{"num_hidden_layers": 10, "hidden_size": 256, "num_attention_heads": 4, "num_key_value_heads": 4, "head_dim": 64, "intermediate_size": 1024, "vocab_size": 1024, "hidden_act": "gelu", "norm": "layernorm", "norm_place": "pre", "norm_eps": 1e-05, "positions": "learned", "qk_norm": false, "attn_scale": 0.125, "bias": "none", "tie_word_embeddings": true, "parallel_block": false, "init": "trunc", "init_std_qkv": 0.0312, "init_std_o": 0.007, "init_std_up": 0.0312, "init_std_down": 0.007, "optimizer": "muon_variant", "learning_rate": 0.00728, "lr_mult_o": 1.42, "beta1": 0.9, "lr_head": 0.00724, "max_grad_norm": 2.0, "warmup_steps": 200, "schedule": "wsd", "decay_fraction": 1.0, "decay_shape": "linear", "final_lr_fraction": 0.02, "batch_tokens": 16384, "max_seq_len": 1024, "doc_mask": true, "train_tokens": 137600000, "max_steps": 8399, "dataset": "wikipedia_en"}
MLP neurons of a small language model. Each row is named by its layer, matrix (up: input weights; down: output weights) and neuron, and shows model dimensions 16-143. Each number is 500 + 50 x the weight over its row's rms, rounded and kept within 0 to 999. Numbers have three digits each.
Before each neuron's rows, "fires after" lists the tokens most often just before its 100 highest values on Wikipedia text that the model never trained on.

fires after: "the ", "| ", "a ", "- ", "The ", " "
L3.up927:601525589547483484482481492529441462569576505487423602456476461453484556530448395539565486529500465418541416534491513570483470550493523518540452483437554460495499480430456551561379534492427479584454464511504488482488438524479555469598515452480579505525517379420539478488487465543539543507583462442413478604455487500501466518488477413428479417578457508466510552535484460454559452440435
L3.down927:508546465495476403523514492492535501543371514571473426516445527516543362536571507540519554495513568454513510535439509467494500642456459505380565534423436544520516492474547421526537478541560515493477473521532481478461478497511480555464484639488585409447505583456515531570506494459464532495390479537514472386573505576471467747495530539509532538516537520488449434530493504470597443423469

fires after: "P", "p", "F", "l", "de", "f"
L6.up144:419476476535538515449486579464593464434474537466390553463519469476501469533502485461507520513488499482541491536456446497509487496588477468417444384437513505459477502507505506497515485508492598436466542530437521503497559501536517514492508486550465499463455481403584460518539489532567536584515408479410382508497479536682511436533505655404412442455437488490549574482456596562474546591495
L6.down144:582473514506531595513528441536482485517482378431535470562538465545510510568522512445457480476493464454465559510544456435553483528442549508539489558456364567523562535470549519523458455529590505472545500459527401423464396597399441424487658568413572506490525452496470502458525434448439542506486550568557499522484498609478585507474493488512571505463564465604502475455461519569463500599523

fires after: "m", "em", "p", "v", "V", "M"
L6.up772:498496492452513442442526468578567469526470477500437531443474479554546526520506436532403452516466539514430527393442512366552487534529472654532475397591508501488493544458487490556493431556552536555494553539480448517514522405474451558438454483526473530436499498549476493493479515596514547554510582514450478464464466512548525552476497524500511515573474404407452538448449509471457568582477
L6.down772:492442539465396538580478469441403454502491496456471500468444476506448449521436572591459520529472512421492466495536479495399578586422478411457440578552519501485479502512492489638573490495574518485535441556397502489630483427529520511463583579549628570492542418449524501475514549440452567370559569418531530427499486489527510533522616497468478414550479515558503512478525462541591561421407

fires after: "/ ", "- ", ")", "(", "2"
L3.up920:436517438500509535499488553529430544487480485443472465442566473574448501570418599519551492556455533477489451421533460475514521531481480569444555435589508424405572474563568525577525502541489506491480479487478555476493475490470428421512516516455471551603518482527472546482459410603495474559496542524505487507432475560549438444524485495488392546608551516568558481460422492463436574575548
L3.down920:443513505480434530462532465530501604553513544489519558460430488515554482549378541451467407555499465507537526466531519593552430434454441576521507478517459508558479567520437489541495460492509542502535590466480465519527452489363549419461546407484474561550497539544487450289505543427623546537509524520547521524426504563480499559508587544525531496465488560489552579581511465457541446494519

fires after: "| ", "was ", "L", "re", "P"
L5.up963:521481537491480456497443469453618546536470499529498497544495418432490393577428460525567494499565546471477558460571553433408440461494437544511524422483506444484432602509515539496469513423412496529540491553379506525398490508575494448351527530518489584474444543490488534507512486563506494493512488558535403509506475562463578450518545384444434476474529433500498582528520522518494440415570
L5.down963:367547510451513510478472491515533500421543491432529518505537521514495533544537468562368585558493509541495466549551456486449534467485501521540447480511472444519505494518563470560583437536423493472490459576457492486491643515455503519424497470470496541494444609546545561379493417458530536556551424488566536480516510545489490538471559491449482584444510504588516545556614509532542544541564

fires after: "t", "v", "z", "V", "g", "ev"
L6.up736:382521470536440506405498475469443510525571399562527476410574527377567499461454535419486515515465481518486526508487535539539483506473391478498388484570503470430464504472470470422489545560474558476512583516478493584507450533478451487444470527452425493462582501530605535444472434527456510482498486519353484519576499476470459534509450535504516621468464471438577512559467446461522436502475
L6.down736:567457452423563585450499508523501520446507568425520498422503523556385510464463438566479397510564455536510581567447528498438521468531590464587451567480452500572474518531534550431424562511524537538526467568442545511538496593433477538660467499488484502469512560566445518449522578487546534501445412527593471472474481549521465521469452562557558460652497528621446467470563545538531545454450

fires after: "| ", "ath", "od", "ed", "th", "m"
L6.up205:508498421571494575494497482519502508476476464533501593442556485480486547432537528558508475507476502466458425451487569565476577514514511493509431568491472579439502511438361531488535600461496536500493588522527417451488535523521483411455654568545513454548477498363528570533466439526483527569448473514517450524470570479463515514577503534522488523425482451519410537555434501481470619545483
L6.down205:485539517569590536582504539485459474490493407519491468475506545501474544577471543513531491454499519507573561588540509500532536592580520501497550422603541464439572529488553473612461493537495519578580451500565510505516600459491485615547511525488401464532512459488481513451530471464520513495597459508534497417450425472525529466433537500528450492512595465518570519460474448512535486467571

fires after: "| ", " ", "% ", "am ", "es ", "Te"
L3.up488:442489427633491418526521449461453567555544467473420466517511513528496427483498563360572499404518553539479549493508542495502503480541534502508513542488488491467523460430530478545494462453519447467497575493557430538515484518556564494510591455526487444465486567478447466522545539450451447467516530442569485528549404504487422580569480493486427535495511602553573572452472510513447445495470
L3.down488:520412432516410496442528418467532482516512525432515446460529586546438508498410520444528500543518502419494583524495509473489453575506470524545423475402562492477521485471497574547535446485479460463524500551542476432507439547544565480412495447448492485458514576506517451474453440497499480493454410453495465490482495553589527500497536549436503407435479500512486542443448509465499514528583

fires after: "p", "v", "av", "et", "k", "j"
L6.up393:449486584527595433353524483419569595470458556533485529356508491522509448556544606527466448459505456508460499435515483413555467453592506537485447515522455462498436483498496450549516540446555516548480536507597564480500516478530486523510519587544476486438513541546470569502469506524492590447519498488433496492489500557531486510497598422465541534425546576484541485563556561441514553442557
L6.down393:498513497536463470529424568534449483576488428552452554589356578467405485523529544510543494576491566513608437452433528638510503550502536554433517460567492420512532430595621512546515506491492517502519547481504506553521379493530359413514508497560478467461532446452436528519516444462532546479558562505456561447549417498488522403414543513493596496539562444504509518454503530473449499510558

fires after: "| ", "l", "f"
L3.up769:530499574600477453408427509533527519547503396507455517436441459548515472500462501495455476498388541587542523488454425551513449410440523449491450474461492500488416452469510489548525578474488475487506387543483507498466532496444417554491522575595515562511366416518355483527466493488409426533441494447490524517529421539489486527479563418503328542508461654479491534549511571513462557507497
L3.down769:470432397499575591503429496478469461516512462414558540575510429510485540494480462547506589538442460373461517527490541554484534475519442560568494452482477503434567557483491482518489418505507492508571560480480482418590526486617532439562502423480420512434537492439559434465569588479591471509546440488487508538394518571383477555552454490374500527411494480563566533467522516516496523467510

fires after: "rem", "er", "ep", "wi", "per", "l"
L6.up625:584505461468573482453470446521516508493455541427442459457576548579531458501432373517414496453501436548600436609593492449504523515534501549487511502498436484546498584509517420472480487592406457488447531395485520467512514439462485547514504470562523493607502512422517502454450515433487469583411431452456506438524509526463481535472452471526419507453527478464612554521554504528399428519470
L6.down625:423493482545522559538479485475498422451502495590570480470441530553447427487507512558526513511412486485428498479478530541492429510558465485490452473564545525492622536468529393498448506468523490541489524540416485493605490546476540533560530515425630483443511531528473470474528537463450609520486532574471434520581553438517472489467532586391510474480465557506434525518404469460492523468445

fires after: "S", "Ar", "| ", "J", "Au"
L5.up540:547486518562432501541328500496464494565477549404459521543499524472510517442456511436524489505570461531528533412448533467507471432447541601553535506602453471451528412489490434541428486566570503485528580514503407492451504366547552480501492512470461540490498547479588418504555497525466518487554438501457494562564488544391445497474477502512516451605494589468558459523535448458577474466448
L5.down540:542509538501449566415564493345546560442560419539497489567522445471512474463482443477377528470409496479551520528487534515467517492513511515483487461518367475507434529468539494511510458527514464464500495515498581520521562580514460390533642380540567547412473381487485499479469503528423479486524420472585510426572500545502430460539475563497459561524482522521509525556586578606468463489497

fires after: "| ", " "
L3.up72:592480479524488434407586475489543487544555583520414594499543561514453476492470481525442415427496443526563562411522492512483508446483488570499520535606498503506470443496518383530506595548577562510512529504542491485417473425419454603516486504496548502368372570573533485478579537478448511491512431518518512479606492525500510487547493514516361512542521588497552482489496486570435514532520
L3.down72:478552496524383449497514526369513445543520508498476540534518465459470480609538548558556464617414514434447573531451534511555449452514438533581487475537519490547518531454434567543462401535452462515509502506539585409467539569504538382519470474503580498501545469479483486390449523498602506478492537465418528520462517525507527554570406447407492494478523380536554522449343499466500526518463

fires after: "T", "t", "it", "l", "H"
L6.up691:446480488437590468553523551437485448518469498441498517482460500529601547477473429541563392572453565529574534479499464547389452433449485545535506585519518463392539432542436479439416515467529465568495538499460474457563504533527566458557480465440487526434555545444505492454480491530458536422525603483508437501517520474609485434527624510459507511491502533553568550468469602558495444502521
L6.down691:494572508516506448433439605528495392473448552465516466568497574571481420460416483588499446411515517469472549531529417482427518441500558486473425560489562461540588424471401479485490518574513515472439510504472429519437515472464485488512430509465515554577454518456491556564569457560480538494534494475516562533468439456504450506488526480583488512454491555491508449507561435434436490506482

fires after: "D", "A", "B", "R", "G"
L3.up815:501475466508453507529439556475442526555506524453573390448428507474552640501439528469503528516466441485524535525478581488414566486518562458551515443494605534460504569555549552451455507493535563477587436531420501414528472483548576436545620472578490530432485503604529478548477521559478342507544517526476553411610556459500515495653492519484474466458496565514506473409529440528451585554427
L3.down815:416512519420512473519502615422497548533522431543597371451447591531544618483566546501459552451508465502521495517572474453443618538530528365649489452498527541510456511554496575410574489506510442481457455545533513465438569438469519430456535546550476475580508490547519469445483574501523580572568504504462479540485501542540496466472456435525474452423505523506560562547551488528415534551580

fires after: "ex", "af", "x", "per", "ep"
L6.up252:537441545490527531537458555492471508588487536529497510443511562529545470549515407431534442531528545566510539487551494427465610548517512539503440585482371499464623514558583487529519481456501561459508507501437499578431507506414539560486439418449455467509451549431471603583539476501488468557564461502584461381636543490506461537501425541511478433496456409482595551547468512489475486576555
L6.down252:532645535460537450505474424501498492560465500561519533489447589439512557507589578465546528564460447390505511564529595491515515509462478521459399442464504527468496484460493476611512468394477480511547517428472476494457443522565555486524515502536468499543468441453487563628523496532487532471485503465414454527466465536584483526474484552556452489571548620355468510426517420570551445449463

fires after: "s", "j", "d", "by ", ", "
L5.up209:582378548431445521576533494505483458574477565499567574526526497475460472496477494446492463564504495512528496489523547525446467553497489511500480533478483492512432419518379483479569512514484538478453634567446527611443505481559467499542588525595476429546449466494513459434507543558444435451489517503483440479493535485483584481472484539447493522466410563424482544530546507427448513460449
L5.down209:449543492545431412458501541569511550509469473496533402475549612536480573508479504570581575505626467417542460477483495533460462474469527454549542492499440477484552515508520587484415511560454525430556508534469473531583468461481629568491537486488505389488535550593453475479464521470462441487470533529445513584515494474522481448596524414603558500557498445560555550502521515500527440516561

fires after: "R", "L", "B", "C", "S", "Fran"
L3.up962:443532412484512480442491552504437592409572470469520529503597510549436506389404448511458432484571571521504571451541468470454521572479415556496509484448448532467455550484569523356493498497545573474508501481435556524510436425574534487520514446469470493536515497567468431549441557634519522592544555490592505530589458437506585550544475540517461425479494476504487532403570533556508488652452
L3.down962:521523572482506509472538495441517567527488418409522483460520466504548505524433514501469513413531517540510547507458452498496630485507516546601454431541461493511490501504447564484511512494515479459504505543432424587493498415532484507558450474555385490514454466545538444480451428569595494576486542560436456486551517437492467486555546555488572408476445521493587482575580486497480512465490

fires after: "re", "R", "D", "C", "d", "B"
L5.up518:535537482442519519530519519520518435529558419513351474503446451539489530468388485513536514480509423550590535486428535511403580521445578533530498505515432451467444578500461507549360557443548529515495504459462611428489481511491580495559502417558543487486385478558438603480494408607555519524461549476615506439560513436476432473493455531479579454491439422456451495499494436542582469577416
L5.down518:472485485543528470616526499431508524497497484518454441457461473448461485434514423438495463398531540496583418509411504575491453544448474490493509449451479514463525536462627610450515432578436513390555565479532522419598498513485553443500446545487539416543436448487483508469499562490515472445529527524600528477460489460485516522421542487448506547576558484461518594572488475489556521391523

fires after: "d", "al", "th", "id", "s", "g"
L6.up498:534416443494442524431567561570636531569490592507532529523502584483613584492535491419458532525453489482581497461512500546474433460591432469509513542475494579542386511578411484467635528367539587512471513484464530421496507536514504476475520477482540588512432481560477453533474513527487448427537485525565534528514528461553552599441477536478529431473398436512531388516464480502452581486558
L6.down498:492449565572455480493509482528506539491509522507578419567440499527555513542419572500525460575448465462530482569552441554574516516470467446471549514539484439478475534438536470455499535566458486557519504522598596406505459437493493532517524417513481491518493450480487543611463603352491482493430518426477574454519441535440448526413570430460465475430543570422550569555474514509602482462529

fires after: "at", "ty", "el", "T", "ak", "t"
L6.up588:488517463451487488455490523572490511396442611355467475506488557541520571442514453502473448477431594568510426465517523441493486535542496447526545472407548477548538526516441481482508563400486518500563536470512496446436520505501532518529469522534553457572457515388531552463472491589534459522473487463522451487505474511426543448598490495414533491474461454462463474548483510435406576458462
L6.down588:525485486534512515469584563436439547532496519570442448499475493394485500504564523555514409486470461493604452552474532489482545485520554482434553497537543511529503496440481558532398557533526497487475516455556565480537548522418474423462528538484469557556544460452488537484490555499525539551543473454527584542543502519572510474537447593416461456592565498583547506535475493483446544551569

fires after: "t", "ri", "a", "it", "o", "the"
L6.up100:425482598490487433498482481486544450456433520401517527531638484489486417559564515472549458491497510513546482438520508437407513504560454504496468577417522514547438379470495525514513599492546502543556497520462432382517478502509518541473442506509510594401452505397488502511431500500460552437515575467623469509512497450598482482579657443477627532468471386561406453477452449492475542416411
L6.down100:413430446560553554511562595523514574495426541432531518569420513531490490418519431452442494500505454432417474501531543618575387559520490550595493456502519508545457405465480422422534460480466469507495462479555449566513520580555510506533465474539352501526449474540529497472512450507570569465496509404488442515498578462454495489424510539491484538538404502569488502485442572440441513439519

fires after: " ", "c", "R", "a ", "C", "| "
L3.up329:435384498568531465541553471493413480406456476515527551435490417537540502497494461564524508441501572540584514520535559506522478447400482560436546474606460497457513482562505548449519465512451480481524504461590589452428407545432462472562481450538499456367542508544517431523550528484552470501568493567596459455632491591533506469526513410541374456585555558537457452601626585480473505523458
L3.down329:501595540513568588481466501496578516513492524462555508424540592536525462456479498453545573545508459482447460490470583568366479596453492458527444441499561551454535553564425505453446540401543479494429494511451494572500489447599475497528459503522456529593445437461444443450423504437512473453525478501454535549505538470553511479530472535437548497522524536471534512422382480457550450397388

fires after: "P", "p", "el"
L6.up863:435580454509439501510589545507544573513475528462517481433555533493567509559491582450472506457504519505465429526465500474503442504577484451454478548436469475385542549548473487484483570509508606497524482517458544403446433529490487463442488539486352518442555473425537539502516516572541493522500525425487474489425538553541473437672545550419419536461493441561470522504439465486528497563468
L6.down863:493513530554545496475407462462499527560462459454422560567571534513530448512486469434550538522504471612429463507502479511528545438361488584495608490557526549547470506435476474511507511540409461430500528510415480483561460613495423505482556515459609519402513427531531545478522515428429424499504469537573491561527494543508502420491499503548510520495561598439441494494501532498458510546564

fires after: "J", "d", "j", "v", "K", "g"
L5.up510:525562561441477561531565410503494504437500521413541487437462542488540572537484504389527515549483408496533546508554461498494519608497421479552528486488530421531517507406449520557415507466591538393459585465519428543496522594419500480510517511498553459417489533533541492510542428484548520557458553540477530403499458519515496495578463485455558584506545509409575595543443438529565501526537
L5.down510:501513485437567472425402517567516472487469407522503485580473386573494578498512526505540501448513525542456501541447464486566526474521574439489483533401503476487448402555491406502452458552439571447476452540488481565525486518543397595494531496544497499535518548566474461506432507493531589481479498484599474532518411540521467580482567561469474410539519512532546496599531536482525558489531

fires after: "al", "Rep", "s", "ec", "in", "ens"
L6.up708:473414432430503527473452539524503482526507520527588589485506510560566559448491516525426527600526504454503415483551527546540541478533499473463435499454506500433518526448503576528525521431629456532501457426416449547475485537411605493476516521542380564516488456497545454539507474517462447472482510480508559444519511463481553513486580547427539508539439355508494556558590567567430485486476
L6.down708:506493536489491549535420484468503461490463440492506528456527569519465421461548528507454468494470641526549440600461518542544416596475544462561525506529561437514514503528530491491496454484432491464543503452506574557493479559542493471452447473519466559446508485455474497633531436414541517458612574476521619529555435546499486545459431460571505530476532533537489370558536461455471516524451

fires after: "con", "ag", "per", "Con", "cont"
L5.up880:513522505511504472476455400514559488465521529504558386533563462553448599458496408495556516465535507533509436502446492465544550466590479505531496558458484508493545456465495575383521614586547506534536473457464546581495507474478471488498500550539493467427428398435519616425483495484469511471581435531568538381581623533575412422464464518434522510421566510462532577508446494473490510566556
L5.down880:533522496502482471514490464474453398540460518457477501499460542436440448507499572526440433533510500553529527564534485487531501552503549624415377572469521559598504543600517469553497422572499431561537542476520507558537477451496624523358515568462501459571402511498522537339450471511501432511460507496538510539510617452527496535497361509478526512501479555515446426498493548454432516473496

fires after: "v", "am", "V", "ag", "av"
L5.up154:509471493557521535494505517360573494501508438428597444406494469574490490448480452477408470560471553446470532422540473444479501497550563518513520449515451477567513497478486550489419470556480616427514480544465503568495452407518522513451492474504468487524534499439530551515499589473481567423522504544440530580553517558622483479456489437446548524537532502371509476486523550544531535450484
L5.down154:543546505545536432510468446469535487516471548545379491559548554496555493574441612510443503493449531501558539506451441575478531466458494518482553482530507526501454510445505499557573503548466456531585468446580433546512460510505403511502503560573425531470516413538420581402562534504466578459582525395491549518478598508527577442548476484616497497521466514498523501537477540406546553426528

fires after: "Th", "th", "S", "s"
L6.up677:506504493540481552475532556521531519577476623526490461447539609508489562481529520540510455512496489390453465437543463538549461487564434578554471493663553528577485494448421431473603557468532483483509597479463494483506468544502502535501480508503418540510463525469540444490396517566442459534514528470509476456544437499522521530523507501435455556519532505503462447545469503426424451503438
L6.down677:469470544520501474447509456426538529449488510558509619461547531437508456540563479579512470479481515482506541444575507454474542481435478539583482480496453534427511548540451605520487518477486454563499383519543471431436500547502488484489570473492598446493475476471453466550480596457475445526428567495590448429547476573582380544568428453577467500522503465557465550526540592563555512461544

fires after: "- ", "/ ", "′", "T", "L", "4"
L3.up350:433510478430443595483433454511372507483551461403500514544510507452463481554478485518525543480437470472432561376485476460484489515430498466457469474529448497466485452444433498540537528447529415484526471524537512507513596504458523500514434550485495494490496472468423555508425433552454489553571448532488379479509545523473429475517394516541487490487499512613490484493543422514506505529490
L3.down350:493480417514447551448504478467521492450430519489496444516460516562448489427488449505497466617418500457449460579463514517552497532495497606486463525461445448471557430363450497423469496458479456495416582477516494500552533493549441453472527429397435499535491439499524599531522486510531532485502507519472478536582492459540473491393563487547489452546509564580463543464483544565520476485446

fires after: "ti", "S", "ar", "i", "al"
L6.up955:461513549413504522467546620521490483448491505438529528500526496481526590539448532401405562524568575489494583598593577445599592506504441561539436509504448555541488460527399481521443563544495439417523606387466497523586485490519472492563500588514552488521480559551538530510520547469531513516540492535479499498505582430458391436470489553587449462424467497463531651488437491451506583537635
L6.down955:499494474529519529587474406502520452541535477397555539479522436536509498519502475568524518452429499538517482586521545509496521516558539517469568516495574519463544465419561459391480470441492549534513504447554445497400583490414545518464538442496587509520543452559450441481462475506502549509544590603543542564540468594551534559639381487526517514434447521521501507526501508482407464478456

fires after: "| ", "w", "ce", ".", "s", "c"
L5.up186:462458564419520482587468440493431519572426607482525514502407544565510533618475464484579559451478600510545631466595460383529464525407517460489443543437518505485433534512538620479577515408537466503460546499455507599482508497565484561481504544582515521545524550454441582535497521534541420420526547492559571498433459527446545464468443432496587561518507510515582543555434514489469451521424
L5.down186:540528437523538540561510383647523502507460574515544428381441450513540465475578461468506456434572532454497537484503527583507464518442452455442381477443466509601488479389460476520522415499484498536428490549490541509530437437589621449445447475493470477464536498548495594523490544485524506476464565521537555450513530527510480447520452570500479531506494542569507487484496516528538503514421

fires after: "w", "l", "par", "c", "ol", "pol"
L5.up922:508573490442490498600497460528559461562399515423494608606514537537530524532506439384490489363477537568419481617525465497507493529517501521636482543497464506452500552449564562541490519500450440497516572604476421525490540539554496444487520546531465616563524480436506478444443538521493475565605536534515505621431474467462521471406466498526427486539475517478467473531524550540543464449587
L5.down922:484482558550490489493526541512484477495539533481516544492498499586590484436475406504614559447509546522357533460468479474455398460487412564553445485432535505483450463450542492500564432463541527442469505537440472550567437494530499500528430428405500429521549489512422449480486504486547571479532498514520522435426525436498533450442368418438473500596515486555478480482560472474510552593446

fires after: "V", "su", "Sc", "v", "op", "sc"
L5.up891:567498553613427464490483449489447491467440495363470470361410437476501461445473394411430523519491492515505486506495554417464515490544585493417451519456466465496523446517478568598426506548582465457467451469506550538504489411510572449479582477561451548455493508499525514381524487461465479450474520573444474420468474492458504517552467455506474524569522522483492478486574508534488501483552
L5.down891:508520468426545479587501470494456486504538563464527452496493493471434426509536481501482512453515500476603574510584541586576476495520419527549506474507516504466597493543458442378630461485481532488588507496507555466551555514545509531453509492438288503540517473466579556504507487558425493531552518410567547439463582551538437483378527521494488541507373449537439437484457472462488554480490

fires after: "d", "g", "op", "t", "ex", "j"
L6.up202:490468403444388502458451527496596514523427507439518423465543461503505541462547409509524523458523565505642532577533565483394481530451537387627511489427505518574415552435423429564497500491505547565455506497468518457511536509456459567395485542513502403478547537592578540482458472494468538469516436581515551529427532477490566545464560510462524497473526478431532396526450440521440486501475
L6.down202:515421429491599508487457549426461428474453477555506538601447418435478558516493533481491450505475529597492475510468483478501472583506519557463453550496500549476508485535612608428497489518498451460468488448489515515486432513399515559565479453425483544558463472504425537539588596531530486527553541499495502480541456569492524413502444464643498519540451552521479429490449442489486554476424

fires after: "ar", "al", "c", "el", "o"
L5.up218:551478445505441431480592469522484483496459489425557547500482565580536503503586541443513462481475465452482534461505501429518602528519595605472384576526449507521401563539477509510519461479435366474421554470483476433513537540495591476508493525527543627469463544520540495449462507495472542464517467504422477601503442469417458443509445534532529501517520384475484547525515534512547514497483
L5.down218:525439524548464460552524557532476504518488511581471493535382390539445544467514459522493535565498449458469467558536516509577485447519523453575497471509588540464565448529492445450480540504482463506563466479548500527460507548484498527525463418492572518527511494563506474522513455437520456627533514474540481462481476550500520492550499404441548418391476534407493530550579485589473494483509

fires after: "the ", "a ", "and ", "to ", "be"
L5.up568:415509446502500501509543433566568453538516558484517446495493459559512483501540472507558507589572529549520360528460510497474425456489518459584468570520545504567588558444495524546472506467490503505477515399516440505468423525540492533514511479475518506435449446534539495523499493507416431504471434485511474448504476514409386473470439559554524481490517555429539548612519433463421546460621
L5.down568:464534410505536498514517515472519552488486528517463503561514508517458488536472480383489535553472510488510506483527522365407517472636500545450445568521491540491524529564526522403487414467515553531512458469468438543510444478478522464493430507455478491422557405446526624739503481437541531421429627507475482472518560593506555634540517510683522481545538421435489504523498398478483463493450

fires after: "ed ", "ad", "on", "en ", "el", "0 "
L6.up548:542453470550516456495527486451429378548494498548515551414524420527568640511469497493541473386526490436509426567475392481591487542539465559495483520516467516465526510465488510533481498504519610469560499474559445430515560543479524561497498610509438448389478520502511456537454488515490452474439460443506530548408494500540420467552545412403462586510578490493461536506438483426592524516472
L6.down548:510563572508446545525442482626442570517537545507459556503458490500447460461503486463437566499535494419475594434477523542371556451571468545518616551515440558463455439602534537459501486554537557528536572488508495497552548525453451469507554442471544386501468548459473448487452503490559463487476456559444552497520544466535543556528511532481505457568547501445544451521505602543416464562570

fires after: "g", "W", "S", "J", "H", "w"
L5.up106:437495560532473528512630473525534446435452503550518531469539487464549496522419444531402454500588451491461506504514489555481468458530521511440494439470419450528558531477488410552437587493542460468448592451483455589532490576516476494523527539437534435494557402463447427492552664655477488459534529529481477555493489522586509523528443373506505534566557475444597596500415471496458570479571
L5.down106:560479497546531413483528437547554547563510547445580413473579435532565576466580490526485423549457635496515531452475523467483481506511465504504467511428501497482509433382485555466503452499417460506464490474420460523518488476505503514549466481525456498469532564419529449550428466552482417442497516550455505527530433445457549571544504556466485521395496466486596450488562527515624555427479

fires after: "ch", "con", "cont", "ig", "Ch", "is "
L5.up30:536485470610495467544576470418491451471514565453440489561514458522419523476551465454498487528427547570553485454459481580434486569560516519496532432485507526435405577509522570492402572533364527608496460491369495524523519505505424457561409501543517466536523416474478457506462463553480489539518546397591534472611515505428557439567466513414530515458543446549513558486466516490401462444562
L5.down30:521496569480474495561425505431549595451487504503484506491457474552448509555502544456481475503500472500493474520495559455459478544419567528491406499433570444540621562497447469637548453496510417409432357540393494612459570484429462541534463540540415519551477506568440461473524534446486489495539412422542458603474506531586471499490486548453531519584541522514503501520587466523491516457542

fires after: "P", "p", "s", "c", "v", "d"
L6.up331:572567472487419597560532613472488434441474459422531516479553520499472606512579493489452596522456549447433592443544450543486435582520579508526428495516501581493462411485475568574594558452493610472510571480541410451567508542480521573478509405590480471464417495555413489523572535536533453514461464566560488469437487537447560505494449430523484446501539568500547537474434448525568442579499
L6.down331:413437455479568428588475392444442593475499500504500488470555545485468540432419575501501563550501460470477536542500562526487492421486469500523505441555518481410502472512569481495473542559529511473445482460397501532488379475473532433469478552408533444530435500523532567482509512494440444526465490545532551464488495548559463489492491510504381498553453459555490482547558558532442489472472

fires after: "e", "t", "y", "l", "ing", "T"
L6.up996:493512507499505533505504519505471459429499455405499397514497528387539492431440526438466540515539540511521479487456450503449479541464481550478422428454534443477493475491448465553438477474504428462517558484467577601483488551500486607516506435417506518466472492486606591567524477608529470625488588436460540557464539561557571467621342524535532473461457489420485485508484515580431528581436
L6.down996:560453455520461534462592479509498462531644482436443543501457600483470518501476437520396492432484540550628457524514427555474540408499533513474539543567445560449476440502582488585544560490601584513496552463547463383522415468485473449566580495507469503437478537485483554471537482453487535461554461462498531511544532408424463419523544569500441489400582513551503478411479514514546519472522

fires after: "| ", "("
L3.up528:547496548610455520545512404458471484564514515573585630505536489451454513483471425592512491541429485512530506466457497544404452562548576449544452536463526520535488463491509533451419473570505503539557498512500439446468502527516585463521507515506536483518462540475566570449498467473513555509423511559428469550482448559488500544561557469396491510473522530501522607501451478434465597455510
L3.down528:504424562591511510511452465561494485415546560556545416504468514524428538531478467503435518555443491450477475565511486450514525485483479448399547474471491475536383561573548512434520540534469595497522469509556505525486471515572501522483410485424492427563489478476549579402568461504494515563497462584465398425477417571539497543493465570501521427436565589522511438514483520504426547524527

fires after: ", ", "| ", "s", "ot", "was "
L5.up322:519550491387525470516544442474508508571547536512423467575475575493508470513468534418533545545500507490578552523487477493438510493436493477501569443519483401505434497549447551537439490562416481556517562481483470552507486579500558534475583480454503487530538498649563489530513406501351288479452477544525479571459462464566503437514540495524417639419642472496439604529487513549526455572498
L5.down322:430528519526440448500492537572480477441479584539461488526422592531494589427490508435404464491581476458471439473487573434519494456500461477603591461500445642568444503454596481490655454513435540453499541507513607566430579610452533527509506562555505501403543553486505433561416502539552548478515520515471540440476482562521557414440524400478526560491509427561542444611499601542485456504497

fires after: ", ", "and ", "wh", "the ", "; "
L3.up613:441332466553531613546510499478582541490447540565476497401476492523509470515531522548577463560536455502417425570444481561489380586439621515525449456502477590510571484468517426430508463551513448414574572517502472524463539423616464517440562563503532543509471444610565389563408520568500424475490458468490439468503588456511506466549465415435470455556464561469538467522502520448391572454500
L3.down613:603538474578478532517521488508461551570503439453482528533544464526499568552405578494549532482454576557442565574507520504573537527491514577494444450494481476526432532478477480637472525519429644600482487477501481540452559430535592543520475505513538486568557511459543446455464474496482400497470537558459568520433392452546521529522521484471464541467573399504526535532435501526520501511509